From a checkpoint of a small transformer trained on Wikipedia: 11 layers, vocabulary 2048.
MLP neurons of a small language model. Each row is named by its layer, matrix (gate and up: input weights) and neuron, and shows model dimensions 304-367. Each number is 200 + 40 x the weight over its row's rms, rounded and kept within 0 to 999. A neuron's up and down rows have the sign that makes its largest values positive.
Before each neuron's rows, "fires on" lists the tokens most often at its 100 highest values on Wikipedia text that the model never trained on; "fires after" lists the tokens most often just before its 100 highest values on Wikipedia text that the model never trained on. A number after a token or word is its count.

fires on: "am" 46, "em" 41, "um" 10
fires after: "T" 15, "t" 12, "C" 10, "m" 9, "ch" 7, "Ch" 6
L4.gate900,220,262,137,157,224,266,232,234,214,190,137,186,228,132,154,188,200,229,179,235,145,128,171,145,206,184,168,206,174,208,144,178,177,192,200,217,247,137,226,286,233,231,195,236,266,192,217,182,111,214,177,203,181,272,261,199,205,219,217,123,156,229,193,144
L4.up900,140,225,233,156,185,278,89,294,175,197,154,185,204,213,211,222,218,265,244,141,167,230,213,236,218,183,278,170,244,178,213,184,172,235,192,198,232,207,159,182,209,209,224,174,249,162,224,196,169,260,167,163,262,233,203,224,259,169,272,157,215,166,231,140

fires on: "r" 19, "n" 12, "ch" 10, "m" 10, "g" 7
fires after: "y" 28, "ro" 12, "sy" 11, "ly" 9, "ri" 9, "wi" 5
L3.gate996,187,202,181,185,144,236,185,212,159,243,161,208,191,157,191,200,203,199,193,222,245,210,202,187,272,213,181,179,154,171,213,203,172,135,178,197,226,250,218,158,194,183,148,207,175,228,166,220,109,172,216,219,143,177,153,171,206,222,200,216,257,196,220,221
L3.up996,204,331,238,222,209,175,197,257,192,241,216,247,150,263,208,224,156,180,204,112,246,196,225,199,238,264,173,206,157,275,178,194,150,230,172,199,243,143,143,206,231,260,174,186,171,230,185,194,135,183,165,182,181,222,292,123,201,252,228,187,191,270,198,211

fires on: ") " 99
fires after: "1" 13, "0" 12, "2" 11, "8" 9, "3" 9, "5" 8
L4.gate1117,261,198,188,321,306,148,241,291,233,220,251,148,133,177,183,237,191,210,181,218,218,222,168,253,192,154,223,278,175,197,198,134,140,238,211,172,227,211,233,215,217,209,196,207,222,220,169,246,195,176,196,187,109,194,252,260,247,212,165,206,198,279,190,205
L4.up1117,227,111,313,219,181,200,228,155,185,243,202,239,217,172,175,166,189,217,212,238,155,253,232,124,152,178,246,147,204,223,148,182,136,255,229,211,193,188,194,159,157,178,86,198,156,165,217,99,184,157,214,230,218,196,160,236,171,223,206,165,104,193,262,111

fires on: "N" 89, "Go" 4
fires after: "| " 45, "(" 9, "- " 4, "\n\n" 4
L3.gate143,217,212,157,230,271,228,134,193,175,219,199,217,198,197,221,250,259,195,231,205,200,198,205,167,198,241,177,262,323,159,238,253,245,212,253,278,220,231,208,169,208,271,149,130,217,237,196,233,135,195,269,204,128,193,193,206,203,260,261,207,232,184,213,305
L3.up143,236,231,242,190,205,178,251,193,205,239,115,202,193,206,182,232,269,198,148,163,219,212,264,274,169,190,209,229,145,117,179,229,230,172,175,225,121,280,132,200,146,277,244,215,251,196,192,234,204,189,214,253,243,212,203,197,326,151,241,192,182,174,112,106

fires on: "S" 100
fires after: "| " 19, ": " 10, "- " 9, "o " 7, "C " 6
L5.gate1177,203,214,192,180,201,252,236,126,260,212,100,219,160,202,202,145,206,208,257,226,205,170,199,236,191,183,213,211,174,226,158,186,178,207,278,175,181,219,178,254,205,224,186,150,217,188,244,161,172,244,144,187,166,202,76,169,178,175,232,139,190,197,181,152
L5.up1177,202,150,191,113,259,159,217,146,177,194,202,224,186,210,244,234,232,259,326,171,179,199,189,180,162,161,136,205,187,196,211,156,167,165,295,249,150,231,183,213,138,240,241,116,236,215,187,94,195,230,142,238,145,205,137,99,155,258,149,232,185,223,119,182

fires on: "202" 41, "on" 29, "ic" 6, "196" 6, "201" 5, "at" 5
fires after: "| " 36, "Br" 13, ", " 8, "R" 7
L4.gate1074,140,212,167,279,193,233,203,185,132,239,239,189,173,257,213,233,131,167,229,224,191,204,256,220,177,209,158,243,200,207,189,244,228,237,136,228,286,133,177,231,201,202,218,245,268,208,173,99,227,185,198,173,163,170,206,139,259,282,232,207,151,300,176,209
L4.up1074,132,285,158,202,308,210,134,144,183,158,208,207,251,295,257,242,175,232,231,163,213,253,205,199,227,211,216,184,113,175,190,231,242,196,170,196,240,156,223,145,237,173,206,225,197,233,316,202,169,159,179,226,258,269,236,208,269,202,151,186,218,212,171,250

fires on: "A" 38, "E" 16, "ES" 11, "." 9, "I" 4
fires after: "S" 19, "C" 12, "Z" 9, "A" 8, "M" 7, "P" 6
L5.gate268,151,164,233,190,188,188,206,253,229,180,170,297,257,176,297,212,279,224,267,170,227,281,168,188,242,238,213,212,171,175,220,178,174,244,209,247,278,229,232,200,183,152,244,167,188,255,188,207,161,194,161,172,191,233,197,141,189,195,151,158,167,200,243,180
L5.up268,183,162,84,194,216,164,182,290,267,259,195,197,249,190,164,218,87,234,221,205,152,166,233,182,184,246,196,181,128,115,161,180,204,156,180,210,200,210,238,186,178,172,241,168,188,200,199,206,226,202,188,195,268,195,150,226,199,265,159,141,222,149,166,178

fires on: "\n" 34, "|---|---|---|---" 19, "| " 11, "−" 9, "Total " 4
fires after: "|" 34, "| " 20, "\n" 16, "A " 5
L7.gate1014,229,158,167,199,180,85,226,192,233,184,203,178,214,270,156,182,167,85,227,234,224,215,250,207,229,201,223,170,185,234,210,232,240,270,215,197,221,139,199,150,206,164,256,191,234,226,184,211,241,205,272,226,206,235,181,135,222,163,188,223,91,199,173,172
L7.up1014,212,174,182,210,187,226,236,125,211,285,206,247,210,220,211,246,205,227,179,167,202,243,191,216,214,108,246,171,142,173,144,172,165,190,251,229,168,249,205,223,288,267,273,198,191,117,179,250,182,152,144,191,163,178,252,176,191,157,262,158,198,237,232,199

fires on: "Char" 27, "es" 26, "ur" 14, "n" 11, "cul" 8, "li" 4
fires after: "C" 20, "An" 14, "f" 9, "M" 6, "F" 6, "and " 4
L4.gate97,169,214,220,236,171,158,192,203,124,112,299,142,194,160,179,120,130,227,262,146,261,207,187,199,214,196,202,230,157,212,167,256,225,207,254,210,169,203,187,199,267,232,174,223,230,244,154,208,124,188,212,184,163,207,203,224,250,226,225,179,187,191,168,254
L4.up97,175,210,315,241,203,221,195,218,195,163,205,178,226,249,174,218,197,199,191,268,220,240,223,138,169,160,134,182,258,215,182,283,258,160,229,297,215,235,183,117,190,221,189,151,172,200,243,183,237,188,241,110,194,190,254,214,204,187,189,173,162,283,245,228

fires on: "N" 53, "P" 44
fires after: "| " 49, "the " 14, "(" 6, "; " 5
L4.gate1046,161,256,171,176,186,249,155,169,144,293,140,180,203,236,223,243,101,262,217,249,272,196,241,233,233,199,173,192,215,198,217,236,211,268,219,201,208,154,184,251,230,277,215,215,270,194,200,197,250,217,171,208,165,221,141,152,183,214,242,249,166,208,216,147
L4.up1046,202,235,185,226,214,164,229,216,140,188,227,178,188,196,180,269,293,182,243,183,192,263,198,144,151,216,172,190,202,169,229,213,210,264,161,204,226,201,198,147,263,165,203,176,179,134,250,224,246,250,246,175,169,104,155,143,197,196,207,186,264,247,228,288

fires on: "- " 44, "| " 29, ". " 23
fires after: "\n" 28, "place " 17, "\n  " 16
L4.gate1092,260,193,215,256,119,204,148,196,249,184,195,219,214,193,227,167,133,168,182,228,202,243,257,168,158,172,215,155,190,159,147,201,154,187,185,214,239,206,162,211,169,210,228,202,222,221,184,247,199,284,210,245,240,211,253,158,170,215,199,139,189,158,210,219
L4.up1092,248,230,237,183,138,211,216,166,203,186,174,237,190,172,162,186,232,172,212,203,277,213,276,248,145,163,178,185,199,189,200,189,175,228,178,155,239,165,264,138,236,117,217,108,182,230,195,199,150,258,194,140,137,227,137,176,169,228,214,201,204,189,137,252

fires on: "T" 95, "K" 5
fires after: "| " 30, ": " 8, "- " 7, "\n\n" 4, "==" 4
L4.gate85,174,192,169,200,229,306,196,187,153,162,205,167,229,208,154,113,264,264,230,257,198,175,165,194,202,217,136,224,236,166,229,236,210,301,179,115,206,263,205,191,215,170,102,178,286,231,186,280,155,195,237,187,200,206,219,115,212,253,158,178,216,228,173,251
L4.up85,193,225,224,211,235,228,219,204,117,146,227,177,191,198,204,216,233,182,238,157,336,203,245,193,158,224,168,175,157,115,240,223,151,193,241,199,161,128,214,267,292,244,218,172,211,217,173,222,201,149,186,219,174,176,170,265,268,197,171,210,239,251,218,158

fires on: "1 " 21, "9 " 12, "1" 11, "0" 8
fires after: "202" 25, "201" 16, "200" 14, "m" 5, "199" 4, "c" 4
L4.gate450,136,180,182,178,202,136,233,212,240,241,183,208,121,83,154,218,167,173,166,207,207,205,216,176,212,263,162,248,219,126,153,243,246,252,187,269,242,219,217,232,223,104,243,204,243,214,183,194,203,226,204,163,206,130,238,249,215,215,243,234,180,223,170,253
L4.up450,227,177,237,171,192,199,154,247,166,199,191,211,280,248,230,251,181,192,185,166,178,204,221,192,194,197,142,256,246,183,252,143,262,196,226,188,160,106,235,252,221,230,176,240,213,209,214,119,130,219,208,204,167,267,215,166,206,167,159,142,224,207,152,186

fires on: "air" 17, "th" 13, "il" 10, "ir" 9, "g" 7, "as" 6
fires after: "ra" 10, "Nor" 10, "A" 10, "Gl" 7, "as" 7, "F" 6
L4.gate380,220,158,180,224,178,194,190,216,178,255,281,208,185,141,182,253,231,221,294,278,176,246,225,191,295,145,211,234,202,224,175,213,223,303,217,159,281,219,200,197,258,238,242,241,247,188,234,229,214,225,177,253,185,159,194,239,175,252,168,246,191,172,159,149
L4.up380,205,132,174,185,167,196,158,238,218,233,221,224,194,177,255,224,201,239,170,205,111,207,332,175,231,251,136,266,212,244,226,211,162,224,147,157,219,264,259,212,210,170,174,125,234,165,191,153,191,226,185,177,206,199,209,203,224,274,247,216,129,237,190,220

fires on: "B" 100
fires after: "| " 23, "; " 14, "- " 10, ". " 8, "M" 4, "G" 4
L4.gate452,152,171,211,217,181,206,220,194,211,190,160,206,217,202,221,204,182,210,212,184,201,210,230,166,185,233,206,209,264,235,237,180,120,191,223,223,266,245,229,241,212,206,233,146,158,240,232,246,209,231,260,165,181,214,183,181,275,173,84,148,138,200,203,187
L4.up452,227,189,168,167,211,174,241,230,206,191,163,186,183,190,151,267,209,290,294,190,210,197,194,171,164,142,141,187,198,187,252,211,199,203,179,158,222,198,192,203,190,182,174,115,224,172,247,182,199,215,206,243,142,201,202,175,114,113,212,158,164,163,164,145

fires on: "P" 21, "D" 12, "M" 8, "R" 8, "F" 7, "B" 6
fires after: "C" 22, "A" 16, "S" 14, "P" 9, "D" 6
L4.gate907,216,188,166,166,285,234,230,210,200,156,146,312,175,194,234,250,235,194,247,189,194,235,236,194,177,213,250,182,158,225,204,265,185,157,189,199,193,191,197,165,175,223,238,185,134,247,199,254,95,171,190,206,177,228,171,207,246,288,218,212,192,158,210,173
L4.up907,128,229,143,155,245,185,198,232,212,217,209,195,228,225,113,230,202,162,211,209,178,185,230,242,164,257,143,161,211,197,162,215,204,223,239,165,141,251,186,156,169,173,181,179,166,195,163,197,188,270,232,203,167,175,174,200,240,226,194,236,227,208,228,152

fires on: "199" 65, "202" 26
fires after: ", " 25, "| " 24, "the " 6, "; " 6, "(" 6, "in " 6
L4.gate1079,145,229,179,199,140,139,236,207,171,229,201,227,173,179,221,211,207,249,195,230,159,266,241,192,166,247,274,256,182,178,240,150,203,260,292,163,247,224,188,196,158,191,246,253,271,200,254,209,238,131,253,251,190,190,174,150,214,223,143,155,229,230,155,299
L4.up1079,200,191,198,149,172,217,142,207,190,236,188,162,207,207,220,192,201,203,214,180,209,235,226,241,219,244,225,232,217,158,175,245,189,154,176,229,195,196,186,143,177,236,197,194,261,233,263,228,277,225,151,203,200,270,175,190,215,205,214,259,142,234,195,226

fires on: "R" 77, "J" 19
fires after: "| " 32, "- " 7, ": " 6, "; " 6, "(" 5, "us " 4
L4.gate100,239,211,105,173,208,243,276,171,216,165,215,177,192,239,203,199,229,225,171,249,261,217,217,196,199,146,127,190,213,254,197,186,139,178,211,165,179,224,231,212,194,194,190,147,204,157,213,184,127,243,280,185,251,88,227,212,189,192,259,135,200,187,223,277
L4.up100,226,184,250,100,124,231,202,151,120,166,165,239,221,187,225,189,204,232,211,191,193,116,224,192,193,188,141,258,199,124,254,186,143,176,267,124,205,150,194,207,188,167,132,177,267,276,93,258,197,101,222,183,116,201,149,226,228,195,226,186,172,237,224,276

fires on: "199" 20, "195" 18, "196" 14, "198" 11, "201" 9, "188" 7
fires after: "in " 21, ", " 12, "In " 9, "the " 7, "to " 4, "(" 4
L7.gate968,145,231,79,203,242,189,244,213,197,197,255,173,142,263,176,257,173,285,206,221,206,180,140,184,232,240,167,242,174,223,251,222,173,185,213,201,196,196,179,239,220,267,200,172,199,203,229,224,233,157,297,249,207,173,231,170,217,194,192,225,146,236,140,216
L7.up968,197,209,199,255,187,193,192,238,237,200,240,193,264,206,226,196,170,247,209,215,112,176,300,198,310,198,291,278,160,255,168,214,209,247,215,209,178,173,168,114,133,132,190,235,203,166,212,239,189,213,163,190,225,200,238,214,185,241,174,231,145,186,208,169

fires on: "201" 77, "/ " 6, "191" 4, "193" 4
fires after: "| " 21, "- " 14, "===" 10, "the " 8, "; " 5, "in " 4
L3.gate774,211,219,199,183,189,217,145,212,158,194,221,213,173,188,185,218,240,197,272,191,226,234,194,191,214,280,170,161,110,144,216,252,243,204,219,166,160,158,148,216,135,247,268,202,182,259,217,109,252,191,185,193,202,160,184,183,163,125,173,217,270,175,187,196
L3.up774,267,230,265,237,170,203,248,182,175,239,199,199,202,196,266,195,175,249,196,171,216,241,190,176,176,175,264,231,178,248,200,274,132,252,198,307,134,198,204,185,238,321,227,170,203,251,116,186,137,230,200,106,192,192,146,184,195,189,170,248,152,250,256,244

fires on: "- " 89, ". " 5
fires after: "\n" 81, "\n  " 10
L5.gate433,196,146,134,152,166,234,193,139,217,223,201,245,233,178,208,214,124,231,204,240,250,184,181,214,216,218,209,211,192,201,170,235,162,250,171,225,239,240,179,187,195,132,182,95,213,169,170,245,198,213,193,208,323,245,157,269,211,189,165,189,134,239,221,202
L5.up433,256,219,188,170,237,174,201,174,195,202,194,189,235,226,214,239,226,255,268,205,251,93,172,235,157,204,208,172,179,238,167,115,225,263,196,155,239,199,225,168,238,179,201,158,148,189,119,256,235,247,204,232,86,213,167,157,205,239,232,174,196,166,201,317

fires on: "por" 14, "oc" 11, "unc" 9, "y" 8, "tor" 8, "u" 7
fires after: "f" 33, "k" 11, "fac" 8, "d" 7, "S" 6
L3.gate802,249,172,214,266,208,199,146,187,180,132,209,164,197,199,199,209,273,177,189,125,219,200,158,259,203,123,272,204,134,217,160,218,132,227,195,184,246,266,197,182,205,174,235,266,227,209,277,203,242,152,199,235,167,195,161,196,235,202,196,239,181,254,181,211
L3.up802,216,205,237,153,247,226,220,168,188,175,234,180,157,225,203,130,230,203,174,229,213,215,158,156,231,259,157,230,215,208,192,149,191,188,238,150,172,109,270,208,201,187,198,165,189,162,189,241,177,219,288,206,188,229,154,189,254,229,219,168,172,201,217,109

fires on: "air" 28, "ir" 27, "our" 10, "ul" 7, "s" 7, "." 6
fires after: "F" 14, "U" 14, "A" 11, "f" 11, "the " 5, "The " 5
L4.gate929,202,193,188,194,211,147,253,232,190,208,179,249,197,243,162,207,256,272,186,242,212,234,177,179,230,227,131,231,195,226,259,217,220,185,161,200,222,247,240,244,241,248,232,173,188,221,276,179,130,230,256,236,205,181,156,203,168,265,228,268,184,222,207,203
L4.up929,204,201,166,227,242,191,132,156,229,244,197,253,164,211,236,238,199,219,168,200,184,171,198,253,202,220,146,224,201,232,168,244,139,233,254,192,204,213,272,241,240,169,166,150,206,219,210,135,245,189,180,105,214,194,197,226,228,256,269,250,178,253,246,199

fires on: "oll" 19, "bur" 17, "Bur" 10, "urr" 8, "all" 8, "li" 6
fires after: "F" 13, "f" 9, "H" 8, "s" 8, "S" 7, "sp" 5
L3.gate341,299,156,222,213,226,122,225,283,212,216,179,289,236,136,279,170,227,252,137,139,171,201,173,215,226,209,227,305,159,225,149,167,169,182,204,235,172,149,153,167,203,135,228,181,234,176,195,220,180,216,212,158,156,159,236,208,184,202,205,288,201,171,267,193
L3.up341,242,134,177,213,149,201,145,138,233,148,267,154,194,248,255,118,204,201,215,208,241,195,158,196,117,193,173,244,165,163,198,207,164,206,212,219,139,243,142,102,232,266,188,236,173,157,143,202,295,141,220,276,144,209,204,172,220,172,149,203,266,201,224,203

fires on: "6" 20, "9" 19, "9 " 15, "7 " 9, "6 " 8, "7" 8
fires after: "201" 13, "197" 10, "9" 8, "200" 8, "199" 7, "189" 5
L4.gate388,189,193,165,258,215,207,206,129,279,191,217,152,192,189,184,230,207,255,204,195,221,208,225,185,244,109,212,227,213,174,173,244,155,279,199,152,174,198,205,196,124,206,234,236,312,216,197,280,253,212,187,166,192,182,260,180,192,189,245,183,149,185,147,233
L4.up388,175,201,169,189,180,181,135,183,242,169,206,233,237,230,176,221,208,211,183,149,96,161,194,186,178,125,177,197,252,219,151,168,175,193,208,194,217,213,218,194,177,182,199,237,190,193,261,193,193,189,194,186,195,189,205,191,274,162,221,172,226,182,179,142

fires on: "spec" 19, "Spec" 19, "ail" 18, "rit" 14, "oc" 11, "iv" 6
fires after: "f" 23, "- " 9, "B" 7, "F" 6, "W" 5, "a " 5
L3.gate192,216,292,164,236,134,269,168,217,228,145,186,210,196,151,291,213,237,224,281,198,198,163,173,214,167,192,244,215,188,262,156,187,177,208,259,152,255,197,203,199,229,197,204,198,242,187,165,185,225,216,270,279,188,128,174,153,300,142,255,137,236,101,185,112
L3.up192,194,214,180,204,149,239,248,201,161,193,239,260,192,184,168,167,203,173,113,130,226,207,199,178,124,271,155,134,214,242,238,188,186,289,206,199,261,196,205,134,189,236,197,142,167,186,164,167,178,136,253,199,223,164,160,240,226,148,242,186,223,136,202,156

fires on: "202" 92, "dr" 8
fires after: "| " 38, ", " 14, "- " 6, "(" 5, "May " 4
L7.gate349,167,223,144,208,198,264,194,212,257,266,176,244,190,174,234,169,178,169,235,202,200,228,166,272,244,221,196,215,171,131,169,256,213,185,163,220,177,153,167,198,189,108,177,157,251,187,248,202,229,240,232,213,160,135,164,161,295,220,230,165,229,181,126,177
L7.up349,214,214,188,195,201,252,151,187,171,220,214,269,100,177,244,275,210,204,190,204,254,182,192,230,258,197,261,180,174,191,254,264,200,137,144,209,181,211,202,200,182,224,230,251,222,191,282,213,212,232,239,194,213,171,177,203,171,210,251,246,238,219,160,270

fires on: "\n" 33, "0 " 21, "2 " 11, "3 " 6
fires after: "|" 30, "–" 24, "| " 8, "+" 7, "−" 6
L7.gate482,252,201,263,253,240,182,208,208,211,198,172,159,215,175,127,208,253,234,203,195,174,228,198,142,180,127,182,180,222,233,234,158,229,123,184,223,212,170,142,157,169,197,149,182,274,154,228,233,195,150,174,260,157,164,192,205,242,168,239,266,243,212,200,282
L7.up482,181,197,224,211,193,202,173,249,179,187,252,160,158,186,188,166,235,228,214,190,200,213,225,165,209,163,194,209,160,143,174,182,303,234,183,168,197,151,220,235,213,183,176,282,122,160,193,172,146,129,195,240,284,181,169,250,175,208,190,264,179,211,177,153

fires on: "O" 48, "A" 35, "Tur" 7
fires after: "| " 33, ", " 10, "; " 5, ". " 4, "of " 4, "- " 4
L7.gate251,203,200,178,203,229,182,215,219,227,266,150,197,209,232,154,230,199,255,206,161,249,223,151,201,254,149,226,196,198,233,221,199,197,227,145,205,118,170,217,215,124,153,208,221,139,219,192,172,242,220,240,212,205,161,222,181,184,248,265,167,156,180,116,175
L7.up251,159,132,184,192,207,164,242,205,121,248,146,204,152,251,208,189,194,202,233,234,218,211,163,298,274,219,200,243,219,210,204,231,170,200,148,110,197,247,175,181,194,251,219,207,166,186,190,199,186,214,201,201,254,211,193,253,204,267,236,191,155,240,199,120

fires on: "l" 25, "m" 13, "p" 11, "s" 11, "b" 7, "r" 5
fires after: "I" 26, "E" 24, "U" 12, "O" 12, "A" 11
L3.gate165,194,196,250,193,157,267,185,159,225,207,181,225,128,242,217,224,205,232,283,165,225,167,162,158,80,219,275,211,259,124,253,211,239,183,237,238,188,188,273,192,135,242,169,212,169,181,162,151,248,258,247,167,222,206,152,146,147,195,186,217,187,229,214,225
L3.up165,156,151,170,160,171,243,203,180,229,213,203,187,210,226,196,304,143,171,216,191,245,214,233,227,179,291,159,185,241,164,175,185,203,258,152,190,209,175,257,152,161,142,197,205,180,146,132,282,235,244,215,170,295,138,122,128,129,182,251,168,144,189,223,209

fires on: "\n" 92, "m" 5
fires after: "|" 87
L7.gate275,252,208,229,223,197,221,240,230,149,241,213,204,188,175,128,194,235,225,214,218,217,304,217,171,140,275,182,164,212,191,192,153,189,117,220,133,238,240,160,220,158,223,233,185,131,162,284,221,168,148,211,152,235,191,228,222,273,160,172,226,233,223,291,184
L7.up275,152,149,194,196,223,197,200,268,243,223,193,220,234,141,172,173,166,220,169,140,151,155,183,148,157,183,140,159,199,176,253,234,242,251,151,196,202,156,140,195,149,193,196,211,175,265,174,200,160,183,105,223,184,236,224,246,174,96,190,129,203,259,116,233

fires on: "sel" 17, "6" 16, "ow" 12, "5" 5, "p" 5
fires after: "," 27, "h" 12, "him" 12, "ome" 4, "m" 4, "os" 4
L5.gate697,207,135,211,176,215,136,83,169,157,271,182,174,146,130,86,164,216,287,274,190,212,160,128,216,161,225,153,155,167,238,191,246,197,172,168,164,203,164,216,237,198,186,219,250,211,199,191,240,205,169,228,228,188,175,174,236,106,218,75,194,213,239,172,203
L5.up697,125,282,212,149,233,225,163,272,122,155,200,184,160,179,150,220,155,147,198,172,260,209,189,263,164,213,224,213,169,184,231,201,264,264,215,198,244,196,239,199,119,177,178,200,236,236,193,127,160,272,307,208,196,225,153,174,245,198,165,167,203,211,154,220

fires on: "| " 76, "-" 6, "British " 5
fires after: "\n" 55, ") " 20, "f" 5
L3.gate1062,216,254,262,194,150,73,228,205,243,264,225,233,204,190,199,269,178,143,222,157,122,250,213,139,184,175,195,173,209,165,177,165,179,194,191,211,220,184,189,135,171,170,179,232,195,221,148,134,153,205,210,254,162,189,197,220,205,131,208,216,152,175,225,206
L3.up1062,218,153,244,149,193,115,160,159,194,205,176,162,183,218,231,146,258,124,176,220,198,249,202,291,131,150,253,200,130,219,234,206,198,229,183,151,168,267,155,197,200,217,192,216,223,211,138,184,181,254,167,234,162,143,167,265,221,193,242,156,140,263,157,209

fires on: "aw" 33, "us" 11, "it" 7, "ar" 7, "ou" 5, "am" 5
fires after: "h" 14, "l" 12, "H" 11, "d" 10, "tr" 9, "s" 7
L3.gate237,238,233,243,270,275,266,138,210,167,190,130,259,248,229,181,186,220,253,197,160,195,174,202,211,157,204,174,190,230,122,185,223,176,167,161,162,263,189,251,242,207,78,240,143,188,261,242,131,225,219,163,153,189,119,196,152,250,144,202,254,200,186,165,175
L3.up237,188,197,153,275,230,202,201,194,154,201,219,206,242,249,225,147,189,182,186,240,171,114,253,153,198,195,151,224,270,144,106,190,230,226,176,214,256,175,197,343,197,188,166,166,197,177,206,195,154,228,203,232,166,172,221,231,174,127,207,249,214,235,236,230

fires on: "pl" 25, ";" 10, "por" 10, "er" 7, "m" 6
fires after: "im" 18, "sup" 18, "ex" 11, "trans" 7, "com" 4, "des" 4
L4.gate198,167,163,176,200,217,226,203,173,197,182,257,263,201,180,190,194,174,217,241,239,230,243,235,110,125,160,157,155,143,180,214,176,214,200,250,208,171,121,121,202,205,202,174,206,198,201,229,231,245,199,192,296,250,277,234,223,235,181,179,218,175,198,219,200
L4.up198,269,201,173,176,287,202,217,223,228,262,179,200,189,181,172,254,181,206,258,146,137,200,264,186,138,167,178,268,205,183,153,218,240,146,196,204,161,138,202,206,232,139,197,198,167,228,206,251,217,197,160,213,238,223,261,201,272,174,195,162,199,193,162,154

fires on: "9" 16, "13" 13, "6" 11, "on " 9, "12" 8, "ur" 5
fires after: "| " 38, "N " 5, ": " 4, "ge " 4
L7.gate945,202,223,193,211,220,266,196,169,192,238,207,192,216,225,174,136,229,209,195,187,151,269,131,149,192,197,279,204,130,207,158,180,226,227,162,243,127,185,201,139,216,107,196,233,176,241,212,206,134,202,195,255,198,246,216,237,237,182,140,163,295,193,238,184
L7.up945,239,240,197,223,213,173,164,189,220,185,212,122,188,183,216,174,148,230,176,204,141,197,210,224,207,188,108,229,151,250,140,226,216,214,203,232,185,229,241,164,206,293,274,241,109,196,215,269,155,166,178,279,243,231,160,266,207,256,181,208,228,185,183,160

fires on: "S" 85, "6" 15
fires after: "| " 19, "- " 17, ". " 9, ": " 6, "; " 5, "W" 5
L3.gate958,184,219,196,156,232,220,252,229,204,206,186,179,196,172,195,239,295,185,255,203,180,171,129,177,212,224,261,167,100,235,186,216,202,144,179,174,165,197,184,120,224,162,157,210,195,207,240,142,229,151,168,289,202,195,126,216,191,165,243,196,150,256,144,191
L3.up958,295,283,185,158,215,242,247,163,197,217,227,231,243,208,241,223,175,297,243,192,222,209,152,253,213,181,236,192,139,266,127,143,189,198,216,214,174,221,163,238,198,117,252,165,221,198,237,180,37,168,228,184,285,217,160,224,259,193,219,210,152,200,197,148

fires on: "S" 96
fires after: "| " 26, "- " 12, "; " 6, "(" 6, ", " 6, "\"" 4
L4.gate7,247,194,159,221,219,204,222,163,185,245,213,182,198,228,215,200,160,236,267,175,335,204,156,189,164,231,101,184,202,258,224,225,165,196,267,207,214,197,158,114,221,251,124,141,284,214,165,254,249,136,223,169,203,227,218,185,182,206,198,170,225,204,92,153
L4.up7,211,258,202,180,190,242,219,188,212,243,208,202,182,226,193,318,274,199,285,211,267,179,202,245,230,259,214,222,201,199,184,226,187,238,235,211,193,259,242,257,183,164,245,197,240,246,217,101,189,176,207,192,213,168,171,147,152,243,227,147,211,212,204,194

fires on: "li" 21, " " 18, "Total " 12, "ep" 10, "wi" 10, "y" 5
fires after: "| " 30, "F" 6, "app" 5, "sp" 4, "f" 4, "if" 4
L4.gate751,167,195,217,134,152,169,207,165,158,127,220,200,240,199,261,126,208,178,167,252,172,160,163,142,278,255,190,133,156,177,195,167,226,194,148,211,288,116,221,187,155,250,136,219,183,185,178,192,297,230,302,167,196,240,165,166,161,184,208,308,223,187,163,184
L4.up751,205,223,184,213,233,210,193,204,215,141,218,157,177,200,240,135,197,196,181,220,166,182,181,191,194,205,146,221,229,181,223,158,214,235,216,186,181,197,199,199,272,296,141,326,214,177,226,181,246,172,217,177,131,225,249,175,178,177,171,206,223,280,262,235

fires on: "== " 48, "=== " 22, "ec" 13, "| " 7, "ge" 4
fires after: "\n\n" 67, "\n" 4, "det" 4, "H" 4
L3.gate540,199,193,195,153,190,245,250,208,194,202,241,204,190,211,250,244,190,278,150,248,109,200,191,277,185,232,219,342,247,245,196,184,169,174,177,165,246,185,194,127,200,261,198,207,216,231,181,193,216,134,237,234,165,204,188,285,245,195,231,218,159,317,245,214
L3.up540,173,265,186,177,213,232,221,214,210,197,206,240,270,223,258,215,135,278,213,126,210,120,222,209,216,208,229,214,202,308,232,165,172,225,233,148,186,261,185,218,184,187,173,153,251,172,222,186,176,230,133,228,203,130,252,233,183,235,170,224,192,247,168,232